config = dict(
    n_layer=15,
    d_model=256,
    n_head=2,
    n_kv_head=2,
    head_dim=128,
    d_mlp=1024,
    vocab_size=2048,
    activation='tanh_gelu',
    norm='layernorm',
    norm_place='pre',
    norm_eps=1e-05,
    positions='learned',
    qk_norm=False,
    attn_scale=0.0884,
    bias='all',
    tie_embeddings=True,
    parallel_block=False,
    init='normal',
    init_std_qkv=0.0161,
    init_std_o=0.00294,
    init_std_up=0.0161,
    init_std_down=0.00294,
    init_mimetic=0.7,
    optimizer='muon',
    lr=0.0013,
    beta1=0.95,
    weight_decay=0.084,
    lr_head=0.00439,
    grad_clip=0.5,
    warmup_steps=200,
    schedule='wsd',
    decay_fraction=0.808,
    decay_shape='linear',
    final_lr_fraction=0.1,
    batch_tokens=[16384, 32768, 65536],
    seq_len=256,
    doc_mask=True,
    train_tokens=316400000,
    steps=10019,
    dataset='wikipedia_en',
)
MLP neurons of a small language model. Each row is named by its layer, matrix (down: output weights) and neuron, and shows model dimensions 64-127. Each number is 128 + 32 x the weight over its row's rms, rounded and kept within 0 to 255.
Before each neuron's rows, "fires before" lists the tokens most often just after its 100 highest values on Wikipedia text that the model never trained on. A number after a token or word is its count.

fires before: "s" 21, "fer" 12, "st" 7, "tra" 6, "ne" 6
L5.down544 [181 111 113  92 109 148  59 130 157 119 193 119 169 131 136 100 142  68 122 104 124 132 135  96  76 158 166 105 163 116 125 157 175 100 130  64 131 159 155 177 132 152  93 107 119 163 100 116 129 174  66  63 129 133 192 128 130 138 127 159 148 185 122  94]

fires before: "|" 32, "ard" 8, "W" 6, "\n" 5, "B" 4, "ov" 4
L12.down732 [173  99 166 101  78 112 138 139 141 141 179 122 121 175 134 184  91 115 105 158 125 105 122 119 144 107 141 165 102 176 117  88 167 137 130 170 105 140 157 155 105 146 130  97 113  82 112 106 123 123 144 106 112 129 109 140 108 122  55 161 145 119 136 128]

fires before: "it" 23, "ru" 10, "all" 6, "ric" 6, "re" 5, "ance" 5
L9.down347 [ 97  99 185 117 141 133 140 110 115  87 108  90 111  71 108 112 100 187 153  67 162 107 128 155 167 101 159  87 129 132 126 148 112 151  73 115 208 145 200 146 146 139 136 180 114 142 104 120  92 106 175 156 184 104 102  83 102 139  90  87 134 116 138 134]

fires before: "." 17, "s" 13, "," 13, " and" 9, "==" 8, " as" 5
L8.down128 [128 157 142 170 114 156 208 132 154 103 118 138  76 132 107 119 159  50 147 123 136  75 194 100 115 141 210 157 125  98  81  92 152 108 214 128 120 157 124 131 129 101 117 123 164 162 150 172 173 133 138 188 141  87 141 132 133  66 132  95 161 179 161 131]

fires before: "-" 59, " " 9, "rom" 6, "\n" 5, "la" 4
L12.down285 [107 131 145 142 125 119 117 121 207 101 172 146 133 149  96 144  79 152 162 171 160  91 176  60 115 147 140 127 146  99 158 111 115 114 164 174  97 152 193 165 111 116 161 161 134 207 121 173 136 164 160  58  96 108  86 201 116 126 122 107  91 107 107 122]

fires before: " " 20, "on" 10, "ed" 7, "ite" 6, "ber" 5, "er" 4
L10.down823 [141  90 155 134 135  90 136 107 115 130 181 174  86 104 162 126 156  96 104  77 126 126 120 152 128 103 137 108 139 142 152 160  87 116 133  48 153 175 116 159 205  46 139  68 148  75 138 110 116 154  99  95  99 128 154  66 103  87 100 143 143 155 149  96]

fires before: "\n" 27, "---|---|---|---|" 18, "-" 11, " |" 10, "ology" 5, " Party" 4
L2.down1012 [119 115  71 122 154 148 130  92 176 131 197 147 135 109 175  55 157  90 162 130 125 119 152 114 125 154 135 187 147 175 159 113 144 188 149 115 123 103 127 149  79 134 107 105 137  85 163 119 132 115 147 144 110 174 161 150  88 104  85 117 158 124  99 163]

fires before: " |" 27, "ure" 12, "ist" 11, "ion" 4
L8.down844 [176 141 123 170 118 149 131 124 140 133 129 171 122 149 103 100 145  72 116 127 153 169 161 136  57 108 134 177 141 161 131 148 144 147 140  94  96  91 184  92 105 164  81 131 107  96 150 116 117 105 116 137  70 148 173 103 107 158 154  69 103  89 131 143]

fires before: "s" 58, "a" 5
L4.down529 [ 59 140 124 101  96 121 134 109 132 123  64 176 131  84 149  89  94 119  98 198 124  96 153 159 115  70 105  54  95 155 128 120 159 164 111 101 137 133 123 123  90 121 115  64 163 120 143 134 114 126 158 149  71 102 155 130 138 169 122  97 124 124 129 174]

fires before: "." 21, "," 13, " in" 6, " for" 5, " is" 5, " and" 5
L12.down341 [135  68 189 160 108  79 173 138 131 155 112 105 113 183 196 159 150 106 110  98  80 148 140  40  91  75 151 181 180 154 116 123 108 127 112 156  98  59  93  78 138 164  97 123 153 163 150 106 129 118 127 112 127  73 144 112 151 131 110  93 122 106 176 120]

fires before: " 0" 20, " 1" 17, "\n" 9, " 2" 8, " 4" 6, " 3" 6
L2.down206 [178 140 206 138 113 100 193 126 110 146 156  90 133  81 125 140 138 164  91  67 189  97 130 179 102 126 148 209 138  83  82  92 163 100 100 172 124 153  78 115 146 149 103 176 104 179 131 106 167 104 128 104 122  78 124 133 173 161  99 180 124 116 120 146]

fires before: " \"" 21, "ve" 18, "s" 9, " |" 8, "an" 6, "c" 5
L5.down411 [117 111  55 160 110 109 156  17 172 101  92 195 109 112 124 124 175 125 137 149  65 110  83 134  92 139  96 152 147  82 129 117 175 114 169 131 192 117  86 116 128 138 137 178 135  70 126 150 192 131 136 124 162 109 159 110 113 109  92 136 134 126 112 130]

fires before: "s" 38, "ed" 7, "n" 7
L10.down880 [130 157  95 100 107 169 106 111 112 166 137 109 159 123 106  83 140 119 112 129 104 109 129 122 124  87 144 171 119  97 157 154 201 144 150  91 153 169  98 104 159 149  67 143 148 144 174  82 127 108 138 126 116 153 145 163 136 139 160 170 117 152  79 142]

fires before: " on" 23, " in" 20, " at" 7, " by" 6, " to" 6
L12.down577 [122 121 134 143 170  71 151  69 239 165 133 189 179 147 131 152 126 175 100 121 165  89 156 105 100 216  81 107 108 130 201 181 124 157 135  68  80 109 117 142 128 152 118 193 138 123 118 130 110 135 129 138 140  83  89  75  75 133 137 152 105 124 159 168]

fires before: "\n" 90
L12.down8 [126 139 122 121 146 131 102 163  95 123 156 128  59 140 110 140  99 157  71 141 119 117 125 170 145  94 120 159 113 171 113 118 135  97  74 142 131 110 137 161 186  74  97 161 148  86  99 102 143 127 169 157  99 168   9 154 147 102 101 149  98  94 118 152]

fires before: "," 33, "." 16, "s" 5, "it" 4
L4.down640 [106  94 149  59 163 134 134 150 145 115  92 161 124 134 130 144 105 184 128 174 129 181 148 114  50 109  90 111  89 125 112 111 119 129 145 161 138 180 107 147  79 104 114 166 171 141 172 171 137 154  79 112 109 109 201 157 138 108 106 107 149  96 137 153]

fires before: " " 44, "\n" 24, " 0" 7
L12.down866 [131 171  85 190 150 145 167 189 168 163 122 174  29 107 148 150  94 173 101  32  91 141 133 147 135 141 157 186 180 139 200 124 112 150 109 103 132  83 124 178 132 167 167 140  83 179 143 154 141  90 131 142 142 137  88 128 201 134 146 167 154 101 121 150]

fires before: " |" 21, "y" 12, " States" 7, "ia" 6, ")" 5
L10.down682 [134 145 178  96 149 139 110  65 142 155  92 135 147  80 147 165 108 126 129 114 141 112 149 116 147 136 104 123 163 165 168  97 145 162  68 126 113  86 128 140 133 177 139 129 183  77 146 156 153 136 162 165 135  80 120  68 117 138 126 136 121  69 147 132]

fires before: " in" 36, " at" 8, "″" 7, "." 6, " on" 5
L9.down353 [ 99  97 123 163 201  79 200  94 183  48 156 132 145 174 183 119 179 184 130 131  84  71 156  97 119 129 110 178 116 182 154 126 149 176 130  92 159 150 119 113  91 141 134 128 106  73  88 101  94 143 106 111 125 152 133 107  94 120 185  80 193 128 162 130]

fires before: "as" 29, "t" 6, "en" 6, "o" 5, "emb" 5, "ult" 4
L10.down406 [122 137 146 130 136 195 165 113 143 152 147 102 134 157 128 145 104 116 133 161 179 100 147  91 155 114 113  77  96 175  95 194 169 101 109  98 165 124 134 129 137 114 147 114 116 106 115 159  87 125 167 101  21 168  78 134 166  98 134 134 190 164  89 132]

fires before: "s" 64, "." 5
L3.down660 [ 94 106 148 194 139 114 181 152 141 117  92 185 160 125 149 137 176 159 162 156 155 157 113 139 150 122 115 107 143 126  82 159  75 146 153  90 129  64  90  84  71 194 122 106  89 132  96 116  56 183  92 155 173  92 165 181 142  75 103 120  99 140 116  97]

fires before: "\n" 35, " The" 16, " It" 10, " He" 4
L3.down587 [ 87 143 142 127 128  99 153 169 158 162 102  90 160 148 112 153 116 160 191 153 119 181 111 180 168 107 110  66 144 113 129 132 158 119 179 170 154 156 125 130 126 117 128 112  80 162 111 131 139  69 170 123 108 169 138 100 137 156 117 101 144  61 157 116]

fires before: " |" 27, " 19" 15, "able" 10, " 2019" 4, "ure" 4
L9.down571 [149 173 152 139 190 117  81  94 172  60  89 135  89  89 141 114 127  80 141 147 126 112 189  51 136 178  82 194 138 137 152 155 138 148 145 125 105 106 150 150  96 157 134 155 126 196 181 118 135 149 137 172 122 118 151 125 149 157 121 145 170 146 122 143]

fires before: "el" 16, "t" 9, "re" 7, "er" 7, "ca" 6, "as" 5
L2.down963 [144 139 166 167 128 117 148 141 157 133 152  82 128  76 126 178  94 140 121 163 148 141 146 150 139  80 217 161 138 126 175 178 146 124 132 125 126  78 134 116 147  93 113 125 158 159 142 119  95 116 123 151 152 151  98 110 133 138  81 160 131  88 110 143]

fires before: "\n" 36, " /" 14, "," 4
L3.down772 [140 116 139 146 121  93 186 131 144  98 188 126 223 113 164  72  94 146 186 160 112 129 112  98 128  78  97 154 114 107 124  92 112 133 146 198  84 155 109 107  75  77 170  86 122 163  44 188  89  97 161 169 102  85 164 144 118 124  77  89 157 109 118 118]

fires before: "===" 20, "==" 18, "=" 15, "S" 6
L9.down322 [137 102 132 106 109 130 175 203 109 115 136  95  88 124 125 126 157 146  90 149 130 141 126 155 108 157 104 172 137 129 100 122 127 127 130 176  64 143 129 133  78 125 116 141 182 138  72 162 144 133  88 139  80 109 106 155 177 103 120 134 119 127 107 109]

fires before: " |" 31, ";" 12, ":" 8, " G" 6, " P" 6
L3.down24 [128 132 113 119  88 150 149 124  45 109 149  98 160 132 107 106 134 119 149  99 112  90 111  97 105 130 199 103 160 109 156 118 177  71 156  96 148 112  52  66 139 155 110 114 116 137  84 173 146 158 122 117  75  76  81 107 141  92 162 119 119  85 106 185]

fires before: "min" 14, "vent" 10, "d" 9, "am" 8, "mi" 7, "vi" 5
L4.down787 [119  96 149 119  86 144 142 155 131 172 110  92 120 123  76 121 114  98 162 164 146 134 155 125 152 149  59 155 192  88 117  75  97 108 232 166 141 112 110 135 115 173  94 129 141 166 164 157  98 130  59  94 135 114 149 161 119 118 120 128  99 110 171 170]

fires before: "it" 15, "min" 11, "vent" 10, "am" 9, "mi" 6
L2.down962 [133 162 182 100 169 141  90 159 109 137 172 174 141  54 149 161 131 133 119 158 171  93 170 112 143 135  98 174 147  89 106 126 119 142 167 137 130  86 181 105 138 128  62  88 126 137 150 145 110 114 131 145 115 122 164  73 115 149 109  84 111 113 111 196]

fires before: " " 78
L12.down203 [107  57 124 148 105 162 163 147 128 193 146  87 114 123 112 115 146 147 186 143 116 129 180 106 113 162 133 146 161  88 136 104 140 122 104 172 144 118 132 125 136 152 150 113 104 168 134 118 100 133 121 152 138 124  80  76 126  76 122 133  94 119 148 127]

fires before: " |" 48, "." 7, " /" 4
L8.down507 [125 124 118 137  89 158 173  55 163 119 117 107 113 104 126  99 158 101  85  93 176 146 143 112 143 195 126  88 141 106 212 161 150 160 127  87 107 173 117 133 104 168  96 153 155 131  92 142  93 143 146  96 143  90 112  68 153  86 132 109  96 133  82  89]

fires before: "ci" 21, "ur" 13, "und" 12, "ul" 6, "on" 5, "lo" 5
L4.down921 [163 143 122  99 111 101 110 137 122  89 100  74  95 111 108 110  87 167  93 122  95 107 125 133 189 132 138  57 121 117 165 197 167 160 135 121 162 154 139 173  56 130 159 109 117 118 136 159 140 106 155 114 182 156 109 127 110 117 131 133 157 149 141 172]